Weights of a small transformer language model: RMSNorm before each block, 903M tokens.
MLP neurons of a small language model. Each row is named by its layer, matrix (up: input weights) and neuron, and shows model dimensions 240-431. Each number is 500 + 25 x the weight over its row's rms, rounded and kept within 0 to 999. Numbers have three digits each.
Before each neuron's rows, "fires on" lists the tokens most often at its 100 highest values on Wikipedia text that the model never trained on.

fires on: " de", " Grand", " la", " civil", " Civil", " air"
L2.up2115:461527511488507505518469431512450499484492465512524509510509498519521527492492491513510491443471500483504503528491506478494522502486536504493483548524521516551477548486510513502515463517435531494526479465530518502504483508547517506511491526491481499537509527511477493509534472506507518502523544503531517494479511535507503497477532527535533484470516496441461487468487507483524485535490496520529484495523520530539534496476487454493538492473497494531454500510564505480476513518482521492486512465471521496510528465479489469495542506566512463477500559526523474509504510514499525511

fires on: "y", "á", "ya", "ed", " year", "ı"
L2.up178:492473519468472503488476503498517501499526456477523527483585542504520503483512499484476498468521466515515493492510473502526477505507505509504509489500482503509507493509516467513500476496504532520506479507480487535508505467489490518518490490524459475455522504531479470541507451505545500509493491501512492459524500498504547465497510492502462585530495514469487468520529503492487495518514518441483529509555472468524493459472488505512490573512507472487495515481515479506486488491440476530486516470483557499530508470472499485436496522496519523450520463546533530501450496451521496472

fires on: "\n", "==", "child", " degree", "ph", "==="
L2.up320:534474510512469471507521506473533509497556511504496506531509530472447485526485463529490539484524488501495510515479470501501487495482503460481520511469461520529538502489500516498508440476517451477514491472508529506475516506491507477538511515515528528484473495491446535496515458497526491517494484520489510516513519544480476516508504454502528510488476468487485542468500456477494527494511459511460512487521457462531485535488474525527454486515516511489486478515506485510490443499494452474519492484509484465439478506447440449471487461501515458486475497505481543513480529539513508521

fires on: " R", "R", " Ri", " Race", " race"
L2.up144:537483513513526484480507502485513514524495475470484510522468482491470495466566492508501546508501505505477477498458495501515499505447467500504477506502521519527492487516524475468517466521499514484504507511495489489455471509513497488513501515475510520471497436477485503462485508502529481514480499505462476491454482483520498516517497518503523483473532508540491493433480529486556517480485472504473533506501533502485474522467504472509491484509485483478479435489483491511484492486503438483506449506508475452537521505528501479492449518530461494504505454507477480458494484528497525510

fires on: " and", " or"
L2.up1554:481477504535482468491517492485496452532463443542490514486507461482493507514535537526523462495481508515517478520535496473511468505575497501549528511489483483509491497508507485475508502541547481519517497511456495512513507548496473491515488479509518537489492488471508508494505495460503489503496492466507488492467522498528496486486527514486477505505490518490538531510522470471502455512518517506481478532459532509484516468493547494467506500483490478491505543533481516504550516479502501492508485494508467513488483536515525483501505524512479507519510449545512451503496513525489489515

fires on: " \"", " (", "\n", "\""
L2.up837:542491526466457482523484485520500502485463487509528535528539485463507523495519493510479499509478463549540512509471520471515485523517499436528482568498456471514514454501533514500503476522548479473489462504497495492490535470502523493473506535527529477494499497523512492518502496493471536493511518467520479499504516483480521455503514487491530456513505533519518487520491529483494540521478442503501521477483469499455506506519471469522458509458516504508469547520513517492470481532482504502498474506468481509459484476543448471492508486500457487454530486466510503515482511502495497516

fires on: "8", " of", "″", " for", " which", "3"
L2.up2070:541490459495494569503493505494484497431455496459493489476512423502502528510475495503504565556484490424512524481516503504487506495514511511525513494527525529466485478522514516510527484492483510507488490470468522523487496486463503500514475500490498455532455470520495523471526488502495464498501486495482525496488528458484491517511514530471535530492524509461467445490477516517510448498460538474516487487534506508492475519494494521514511529485529473514570521526522501523527473510496489497523468524505480490431520472493515475480506523470457482496514479497500497527492481529511495465

fires on: " Con", "con", " held", "Con", " election", " Year"
L2.up2204:503509475535509484517485460514466526489518501523456493483481526494519455541468444507552524480503486552494481508525514485490503460466490486479522542487502482517569491501508479532539512522532575509503519533542532494549490482482504439499474498525468492553525486541491517514497500494515534501515489524464543518502476441499493499484528459479544508464491489499555512496513517494551508511525492510508464451513536516517488502473489568516533497462467467479527505481519508497525488494532483499485480486491487522516530514497496528491521490501509509465499483525497490507498504508520533507

fires on: " as", " so", "\"", "fra", "pos"
L2.up328:528526521524507467487510500476475515492473552530433457421503497500484505499476443512478498527511499519485445496488491506524493469555504487533474496551512486516506528493497507496454509487528506494508489538501492519503494474495489495516467512536484486464453496471507489505532469464491524503521531520506502475482507530491468512476520526476496493490530505542473513508529483519508528531492463523487498508519455469505528504524493483464494552534522506476500523502453544485523503494493490502495483487443495543495521450494496508516512504468458504517444528482500522492497490490534492502

fires on: " (", " of", "=", "K", " P"
L2.up395:507501486492505485485496515522500486502480465473471530511531498509481483501473473512502503483509523479498496483475486478549508479516525491475514460501450482530539501488481448478519545534527522488510486472505437510478492506514505465491488482539538477477495495502473460508530525486502478505493508469492505479521495481510478502490520494486475490521467506509500447425510507468496492491488464508489455476490470492487533529457520497528486487511499526514482477517483575517493482527465482457492475490472578531527491451551528514520468483512521455458520523441504505476465495524525482488

fires on: "\n", " (", " video", " released", " published", " film"
L2.up2327:482501555480465492513513471481517505513491487493553493500505475518494472477508554508474496469492496506562486520497521498503539474525496475494509512453511511490459501563554491491500513487497446500503512523516488490479484510472509479544461510469500485481506500504467492485538529492450516500527506446484473500534473458481512463478475509500531501458462496499539459485520493451487486505500465493483471486501495502494523496490513495480502457516503511496505545551520510494503443452498455506531468514500472477547473498493465465489499536473515528530479505503513528510509520471538508488

fires on: " and", " from", " /", " at"
L2.up1862:447498461498479520526528504527525498494501452507459462500554501496513503500533561503512508504515495510526512529508474485533532504518511527497481557521458477531488554519505483512502527492501507557466479465513497509491516514482515499432541533509482528490483506492517475491495509514528493511487524501523498524493468471468523483498494560470488490479528529505480493499552480501555465480509522500504523504497482556594501505494486468519482516510474513506500497467488498509488491501500493482532489516509500461464490474542536515489489518475501498438474514497504541510457517466530501485

fires on: " (", "N", " in", " m"
L2.up1611:464499488484513517552484511529461508446505496521489512510474538484505521506508479467542519503509493518485474534500493491500476530489545480492504521525494493545475504522462500487485524467503532487546462509525492503488521482523475502508481519526527487507498483515464431455532503472493493517500504469497483557503453504506514541483505484539457518548489515465527482539540478503535504471523538497463515505533479477500490504467465467505496499546489472489509513483544531494446578500532510518515474509535494524476546522529465497500519491534471492480534477519500507492503539505497542486

fires on: " over", "\")", " against", " well", ")"
L2.up1483:463477478503495494518480490478535522500466527522521482484491531523467537503529511466455500491518489518482511453523512551500522524498512536523523529465512477553491515545541488512508497532497513497467471498525487495453506501505471496497525515541482456509467490475470503501512542448533479484474444566503504544487479488509519512496545539457462525518513455502530529493486462502491495516559489506530492510512482470475483477478482509475475493518519563527507501502485473494512491502460451485525522482522524530528537461532474505500510536535478494477505501466505490464512518489568514484

fires on: "bra", " is", "bo", " in", " are", " being"
L2.up2063:488488492477557506495507492467517483508460504497517519516512532531490525504507519508490465508502518512526518509511491506514489454469484479499528545521493428521455480504554510485499520510476551484473499510542452500511562489491482506469474463449491491502508510505498487479526503501525521468504503561527553524500491478492542492465470459497504534501549510510483481509462496483538484510462510472540496573459527452494556457467500511518442484483512442530499467531516521482545497509496497470469532479464521515503511535485492499464514472540495474486515491470512493482519508446479481497

fires on: "out", " Ni", "less", "ous", " round"
L2.up1636:533516480492464505447504482480506492471478474482500505535515494458503493467514536492492523525549524504526512514491564471488434482454498523509478507456503493530485464513486488517521511491517507507517501487480474506512476522501508473464497522473476482472519483496463451486506458495544493482473519453458515484538478489521461515498510491485534475487523535547510470490488479510529502496479492516484493493495489516504452537542498471499522495461531528484501489425471546455494496517487508456516517441555488518468475533515482522486503520483540527479472495514526508454516524513487543502

fires on: " with", "ve", "de", " as", " so", " once"
L2.up938:485492502496490465511445486544486485481510485503420519469565468493417499458451483505539510507522476484489482552509497470516499525509517501508474518553507503513511505477476474498484444488530510502515490511529473462473509478504494477498493538539494529518478506487497466489501487498467485499524477500491508507496497500515476442520457562510519476467484501507471527509534521491517505532503528510496468500520454488495479493499497481509481493532509495498496474509526539532508472495490516566456512502460486525532503482472486487486525459541474484463546534508475506488504481475475490519

fires on: "A", "L", "D", "T", "I", "K"
L2.up1869:471555476482525484438479487488515521488491526502520470504555478462506458547509462508505465483481466529481473536498513518554525572527538502548511496481520509494533533515515522485544479472514519526507469502507504483528479537499521516527508499516529490441510480491502491478495510483453517534523514507511493509501513528486523470483506522527476501475482546503520452481520545501469488481474467467497504461543523474486491506490402463507510535449480519539561481480459508510553456518480527520492483515512477469518513484508481523504464512522525501536492497525506511549511482465512523514

fires on: "et", " /", " &", " and", " And"
L2.up454:480504450473516457467535482474559509510482475514476502517520465486555506464519481531546498468497485482576512491489497548492478473502472491492479471539508494501488544500529446481553469521543495522484496468504503556514532489495520500480509465486506490487494533451456508481490507477441504510495500478462488523480484498530483475529489515539492499462513479501491474481497486526474497490483560444515504473511512480493482491520515479518468482539472483488523470499473488492484491473482506464525501511516465514458487502525506512514452488513506493463530488509497563487513507511516461557

fires on: "on", "ron", "é", "ion", "ing", " Jean"
L2.up2158:506508497464503501505506497506493467454520513517475525504535548456516496485527547537495506546548496514532515440457469497534499571456510456512436487456506465468559513550515483517506457497513492497535557502547495491496515555508509474542513497467505495506529506501511505500486496478516528472469511494470487505544502512505533484472471472517497449536537489508499498463532488484505468531503501519504560434484486505515515513492511532493488483482513491523485493495476531494513488506526485538490498508486491519550503447480496474505520470496530485496541535510512502478471494464522444514

fires on: "cu", "Cast", " Sha", "se", " Cast", " Mur"
L2.up1542:525502498482467500518495494517494503452461520473447484535558520451493435484467501495492499522508542487495502474436490539492466540490577487455503565504509542450478517487507477502523481521507453490474492490516510492517523473545481457510497487483487498501493517527488505497489494469522504487519486520522506495455492486523469524476510512488490496500501507474535482429531518478507485442474496531535474512507427478442559530496501475508517491468524492554483484483513498503495455486517513483483532475541504513472510499479530464473489510495481496537552515497505544510522506466533529537

fires on: "sh", " Su", "un", " Sh", " Sher", " Sho"
L2.up1426:565489454467477507456501518467479500482487467456487514525520494478488487505514530521535493484512509524474478502439477493461466496480490501483509482545491472501513516500496503535503506511498518536509507464502517531479529496516496508528494492529439512513503516508547508497518546440494489502513517490494482517518472490515492540526488487551455545532510498539474508471542475460513481518488557518537476480480510461475520489501496518477502543570529508490479530529479537526467488503508515534513449497534497542548490517544512515485504483481509517505540504514508493478485506516462499488

fires on: " Grand", " per", " du", " la", "au"
L2.up2164:470509496485456476509465475493527529481501512513506514496493502499465514505438488461539496485470516499478494519439501497515502511479498513465506493496515510509462521494509529463507454480492506490526510493491497481505500518572479466483507523485450518507494520470495514486493493491459518522485509514525538503495545496542499504495532486545524458480510461504516508528476519530531483554517524526529543435466534483512500530486472506525519497536494510484477504538518512522449491468507471499523486529465509509481495483491485510509476558522486501511500515504509500477462510534499533499

fires on: " di", " v", " /", " every", " in", " –"
L2.up2229:497536504452489485503527508541502514485450502494457544472464464477481510468468469503510546476521478484488524504485487530505516465518472462495506515486505466486475521533504499526529537489500519459443498501477491489437503505525461472524498499485502542527480517502506468497511529481522545494503511509520531475467511490462486538502496515512510473503490427464500517501494482514496525535489487529483522496465536518457482497457468465515503496532505489491519545518506499483503502502515483488490510496489511495495518489496508471529462505510518483433463479518473512497420498511488517494

fires on: " in", " Con", "ber", "con", "In"
L2.up424:531494459552528452504506472539539536479537504520475529517533519499541503473491479505501480465462504479499436539509492467553481493518474514489478546534512524490542518528487523491487439465550507512478529513438475540489532501501503511538484508522456513488504538504498527476555495502522522514513520493506516481490483434501436472529548506535502469478505525528494506491488485493516478545518499461475497546486492489526492512470550536516487465484517502527499487489523492485521489449513522511485481516448474482505503520511533547485507512500514525480489530497487501484499513491532479500

fires on: " |", " (", "),", ")", "\n"
L2.up16:500497572506578533462463532477497502476533504514476545478512495510457480539529513497522543524482497558486461491501528540488485498493471511537506528478460500499482432513561445456501484504485534456550502509519502501489491469515512497481462493454484514531477502488508532507534489489526486525492473553541464530483476505489479461504500528533520506520507510486512484507526476504533525526495547518521503535524519469474480469484520488505467522484489534510520542494531485538451472513505504459474514499516506520492494498534520454508504484511504516515526523499522486541509441564515523524

fires on: "ric", "Luc", "ant", " |", "ring", "Mar"
L2.up860:531527483452456512483556470480450460487497473500465537528522541492514500481481513515498512520506521557550491501581525540471501517470568519560498489473526484459512495541506499493481485521506493522526456539512500488537456506478507506468485516507519522533499504485510449475467471496482505458514474493487522505479509504463512505514477507521544498498483468501496510503524462483527536522501479485459511482540495479497510531481501492510480454449479496476497502456526507477500520519505510529486467472511536518504467524451526492499471489543492524494502529534425484522470492485538516468

fires on: ".", "'", "fer", "ed", "k"
L2.up708:501533445504510523498510489480455498513466513512508484488491475487447488535548494485509509544461509450496491552523509523474485498519506560499505484491499519482525503513502511445528487500480499522505488533529480499557484485520504500492475522491492524475450493518507437537483501504499543509477494535500505479516489481552463502519501499502535512468527497501544540479556524534532573457514481518503502510491524503479456463502514522472511544498486450514471503525508485482477513538524483495473456477522524481486490499483499480484500505493512500502481476522459505534501508521475496488